MLP neurons of a small language model. Each row is named by its layer, matrix (down: output weights) and neuron, and shows model dimensions 128-191. Each number is 200 + 20 x the weight over its row's rms, rounded and kept within 0 to 999.
After each neuron's rows is what it responds to, as a language model described it from the Wikipedia text at the highest values.

L4.down272,208,158,180,153,196,191,186,178,174,221,244,199,212,205,194,211,213,180,168,179,227,220,231,213,198,225,215,196,228,182,186,205,202,188,213,195,175,182,175,209,216,186,170,225,196,207,215,178,184,189,202,219,202,191,180,233,196,197,212,175,199,191,214,215
Noun-completing word pieces

L6.down604,196,193,190,258,215,168,180,223,194,189,208,202,194,201,192,146,188,170,212,219,210,187,203,212,208,166,180,214,207,218,170,231,201,204,182,174,176,180,198,214,178,217,171,210,233,190,178,182,183,207,242,193,206,209,214,192,179,168,186,197,176,180,176,212
Nationality and place names

L7.down286,195,190,162,267,187,227,208,217,192,188,186,181,236,201,211,190,197,214,231,208,223,213,210,223,173,184,203,181,202,180,202,203,201,190,211,223,172,191,219,192,181,218,243,179,220,200,176,219,216,161,212,208,184,232,187,207,183,199,227,171,193,174,211,194
Conjunctions and word-start fragments

L7.down565,176,148,191,197,189,213,184,224,165,182,212,196,205,214,217,201,222,167,206,205,238,212,221,150,214,194,198,156,160,230,195,170,204,214,182,210,225,229,227,185,191,217,196,196,179,203,222,194,189,196,200,226,176,220,215,191,197,188,204,201,252,186,166,210
Numeric infobox value pieces

L4.down969,219,219,198,179,183,201,213,232,209,205,219,209,205,195,215,203,223,175,210,168,222,210,228,191,212,194,199,171,217,186,218,209,210,219,255,200,168,206,202,208,169,201,207,178,158,217,210,188,200,153,224,199,218,172,207,211,225,219,178,248,179,201,249,199
Mid-word name fragments

L6.down683,236,191,233,195,173,179,208,195,210,196,168,187,216,192,183,184,194,196,211,198,215,208,218,169,172,188,239,225,211,230,204,186,200,196,199,204,187,179,209,208,189,191,183,206,199,224,180,181,198,208,236,236,194,199,206,184,203,176,193,183,225,216,182,153
Line ends in structured lists

L4.down946,191,203,215,180,205,165,211,248,207,181,198,201,215,208,213,204,214,155,198,170,200,206,184,204,167,195,181,179,187,188,202,185,190,186,206,203,179,209,196,207,214,198,199,181,185,173,200,204,194,205,184,208,195,200,175,201,209,213,202,230,203,193,193,179
Field delimiters after values

L4.down291,217,254,205,228,186,202,198,229,153,195,182,235,213,197,194,203,234,215,189,182,220,201,190,212,191,218,202,214,208,203,215,183,205,198,205,199,192,184,180,202,159,198,206,203,214,213,196,175,208,204,200,226,241,176,216,206,220,220,218,184,196,206,201,212
Word-completing adverb endings

L7.down791,189,189,205,184,201,185,217,245,188,173,221,206,194,216,195,170,189,236,205,198,183,176,188,212,201,185,186,191,202,200,202,171,192,196,205,194,175,186,220,192,196,222,237,195,172,177,224,199,234,241,197,225,209,189,193,186,201,196,223,190,196,207,190,185
Modifier word endings

L6.down554,217,223,201,179,203,206,196,203,182,174,173,198,189,208,214,215,189,196,207,217,179,211,214,211,195,192,186,180,224,198,192,204,202,230,186,227,206,199,204,177,196,219,178,214,217,187,170,215,195,191,252,239,217,195,214,238,204,187,262,187,159,210,188,156
Mid-name vowel pieces

L4.down535,206,222,196,213,186,153,181,228,184,230,195,182,194,201,179,104,194,183,207,198,157,182,199,207,186,189,199,191,238,215,228,206,181,172,201,240,190,222,198,216,204,211,177,187,209,207,180,226,184,243,214,191,213,217,194,192,206,179,215,149,185,182,214,171
Pre-noun modifier completions

L7.down820,223,204,211,195,224,192,218,181,188,180,191,158,169,184,213,184,242,212,181,196,205,196,180,200,184,216,189,216,205,187,205,215,243,225,223,195,198,218,197,225,191,222,188,189,179,185,228,215,225,201,203,208,211,213,150,181,190,213,192,191,207,193,181,208
Perfect auxiliary before participle

L7.down696,193,193,198,232,192,170,251,162,218,199,198,222,149,195,185,211,183,201,196,236,213,198,196,177,169,195,196,225,185,175,190,208,241,205,192,216,174,159,202,181,246,208,212,241,183,193,178,213,206,168,185,215,207,190,214,237,176,179,184,180,179,228,209,214
Coordinating "and" between names

L6.down243,205,190,230,196,193,183,201,205,175,214,203,248,156,176,217,179,222,186,166,173,174,175,189,209,195,196,198,204,209,213,229,223,224,206,208,224,192,208,238,206,208,215,192,204,182,204,172,229,199,190,195,224,183,200,173,200,177,195,197,165,184,207,207,223
Perfect auxiliary have/has/had

L7.down597,216,172,166,184,194,190,179,199,211,191,229,207,195,202,205,181,185,204,230,237,258,179,249,213,193,177,197,200,196,173,198,186,195,205,202,200,144,193,200,211,202,200,192,204,210,209,159,198,199,204,194,205,190,181,201,181,151,222,219,201,196,203,206,205
Mid-word consonant fragments

L4.down17,208,171,199,196,149,186,161,211,214,181,199,191,201,201,207,179,244,236,172,182,207,193,215,214,199,212,181,200,143,216,164,185,233,212,202,205,205,212,160,195,194,200,184,158,204,217,194,198,197,167,184,213,223,198,216,235,199,179,208,203,176,223,194,200
Word-internal fragment tokens

L6.down1000,187,184,216,216,155,213,202,217,167,172,192,217,225,203,175,175,163,175,193,188,215,210,183,193,202,213,191,211,199,204,167,202,191,196,171,179,204,202,215,170,157,178,185,214,194,192,221,218,220,181,196,233,161,161,191,224,211,164,199,213,191,197,207,206
Mid-compound joiners

L4.down403,192,188,201,214,215,181,230,207,180,198,225,216,206,206,206,195,206,212,175,221,221,209,201,196,251,173,215,202,209,203,163,194,231,206,207,213,216,177,222,141,198,212,217,216,195,195,216,194,157,216,209,212,181,234,214,152,196,163,190,175,241,173,185,187
Mid-word subword fragments

L6.down246,212,185,246,202,174,198,214,204,224,183,211,201,193,209,191,203,193,198,207,201,178,191,182,176,180,172,218,204,190,200,208,194,175,216,217,215,195,237,206,187,185,214,178,201,213,196,165,209,197,209,180,188,203,237,204,199,201,201,196,236,159,230,202,159
Mid-word consonant fragments

L4.down888,191,207,198,190,219,166,190,208,232,202,203,240,164,170,221,177,200,215,208,174,190,228,260,215,196,224,215,198,186,208,165,237,198,218,198,182,181,199,190,182,188,183,191,193,197,197,215,230,218,230,224,217,223,184,237,189,196,187,214,185,203,205,187,221
Clause-opening tokens

L7.down972,177,178,218,185,198,201,169,199,194,175,160,200,214,170,165,219,218,179,167,156,242,185,177,198,148,199,238,218,235,200,164,184,198,194,215,197,232,203,206,209,180,186,185,190,190,195,170,199,234,228,179,189,226,207,211,235,192,202,206,196,194,216,174,205
Mid-compound word pieces

L6.down300,224,188,198,206,196,216,170,216,212,211,211,188,222,194,178,192,198,226,191,191,239,212,204,195,222,185,186,224,202,170,206,213,210,208,217,168,183,162,217,236,172,184,226,217,200,224,191,220,191,228,184,210,242,217,184,220,201,186,200,200,194,184,206,216
Mid-word subword fragments

L7.down304,215,209,212,234,203,166,210,161,206,195,198,221,196,206,166,200,207,222,191,235,192,182,194,219,210,226,188,171,169,204,216,174,225,214,194,224,195,219,220,182,188,192,194,204,186,192,215,188,191,217,203,215,199,180,186,207,206,214,210,160,161,217,179,212
Role noun endings before names

L7.down856,206,206,213,214,224,221,167,180,220,212,196,212,195,182,185,210,180,195,192,157,203,258,125,202,231,200,192,238,190,168,241,216,186,198,202,187,197,207,191,222,222,218,194,236,203,200,198,178,240,190,186,187,178,181,180,209,222,189,182,160,219,179,218,244
First-name final pieces

L6.down8,197,191,211,204,237,190,196,179,182,177,176,212,213,180,201,211,238,200,172,201,232,237,199,189,192,188,230,189,229,199,207,197,211,180,198,175,234,185,174,200,251,196,213,232,234,224,188,189,174,213,198,228,190,224,181,201,209,203,201,206,165,212,186,225
Post-subject verb/adverb slot

L7.down37,227,249,177,177,215,196,199,193,187,189,212,161,248,197,185,219,182,194,175,219,216,192,250,247,195,195,181,192,192,212,187,204,219,216,192,181,185,166,203,217,199,185,214,197,193,167,224,205,202,223,156,194,176,186,194,166,230,178,190,194,237,227,196,244
Word-internal fragments

L7.down179,213,222,226,185,165,205,178,197,201,207,189,208,233,198,204,221,178,179,195,204,238,203,204,211,185,185,178,197,205,171,221,180,207,236,170,209,235,219,190,201,205,213,188,193,193,205,185,251,189,209,173,169,189,218,205,179,206,200,193,194,173,234,194,188
Second member of pairs

L4.down497,195,163,183,197,179,210,216,207,230,201,204,204,191,194,209,221,267,226,197,170,216,174,154,199,236,188,208,201,212,210,185,144,202,211,213,200,201,194,197,180,192,201,228,204,179,224,182,240,196,215,200,201,219,197,193,183,203,196,214,217,201,170,156,187
Mid-word subword fragments

L7.down924,220,232,241,192,168,204,221,190,187,192,197,194,181,203,226,188,192,223,228,215,201,193,200,242,173,178,200,197,192,234,183,211,195,207,186,168,235,221,209,177,205,213,197,191,249,193,211,208,231,204,177,194,207,179,249,184,228,178,192,206,188,196,206,210
Place-name completions

L6.down104,185,235,181,214,202,185,220,170,198,196,180,207,199,200,140,205,193,233,182,207,198,217,185,206,172,182,197,170,197,198,204,176,203,194,204,259,202,220,229,196,186,237,215,184,208,184,206,186,154,201,204,204,195,185,191,223,209,213,220,184,193,202,208,203
Role nouns before names

L4.down873,200,209,210,213,176,173,226,190,183,203,227,182,201,210,172,220,170,205,180,197,190,254,166,218,160,190,219,193,189,167,230,216,203,201,195,194,206,176,184,199,191,214,190,174,227,239,208,218,202,217,187,182,205,197,231,196,214,215,187,199,196,195,185,208
See also, auxiliaries

L4.down390,183,200,222,199,190,194,198,245,207,168,192,249,215,193,198,219,215,197,213,209,177,209,195,227,210,222,194,226,206,199,175,174,216,152,205,207,190,219,190,236,175,179,174,195,195,215,186,166,217,201,204,187,224,186,210,178,212,192,212,174,151,195,229,157
Name-joining connectors

L4.down670,194,193,177,173,217,211,195,207,191,207,206,213,168,206,219,197,203,201,189,220,187,174,203,199,200,163,186,221,215,154,212,196,183,213,185,208,180,211,165,210,187,234,161,204,188,223,188,223,212,216,194,220,206,216,200,163,185,198,214,197,189,205,148,191
Conjunctions and mid-word pieces

L6.down390,201,209,169,175,189,203,175,188,226,193,193,189,176,192,188,182,188,181,181,246,194,214,230,187,180,215,245,136,220,196,166,187,227,211,204,204,192,188,191,171,186,208,198,192,206,184,233,213,179,212,170,187,221,225,164,209,171,208,180,204,222,216,200,169
Clause-opening adverbial end

L7.down650,244,183,220,205,180,205,215,207,209,172,185,199,163,223,166,205,186,214,196,207,171,225,191,193,210,192,199,201,230,207,210,180,196,165,211,213,189,210,189,221,199,198,227,222,188,204,193,199,192,211,224,207,190,206,218,179,203,182,218,203,176,217,181,181
Linking words before complements

L4.down907,183,219,235,231,200,188,183,176,210,188,200,201,217,214,196,181,189,207,199,163,199,206,221,151,197,211,188,213,182,217,220,206,199,197,220,210,195,214,229,172,195,174,177,226,183,192,163,204,189,212,210,203,180,215,191,186,173,185,163,174,227,205,205,189
Country and nationality names

L6.down74,171,189,182,233,196,180,189,205,199,208,217,245,214,204,174,202,210,203,220,237,202,208,216,201,179,257,201,232,196,195,178,207,192,197,218,194,194,174,198,187,213,197,199,224,179,206,211,197,195,209,188,218,208,198,172,247,189,177,203,192,161,205,201,197
Alternative "or" conjunction

L6.down116,226,227,211,225,175,241,185,192,222,203,199,223,191,179,202,230,228,209,191,211,196,206,218,161,163,175,172,189,181,137,243,192,217,238,200,239,198,195,247,189,218,207,212,219,202,217,179,192,188,166,179,202,199,201,188,150,209,216,189,195,187,213,209,195
Mid-name continuation points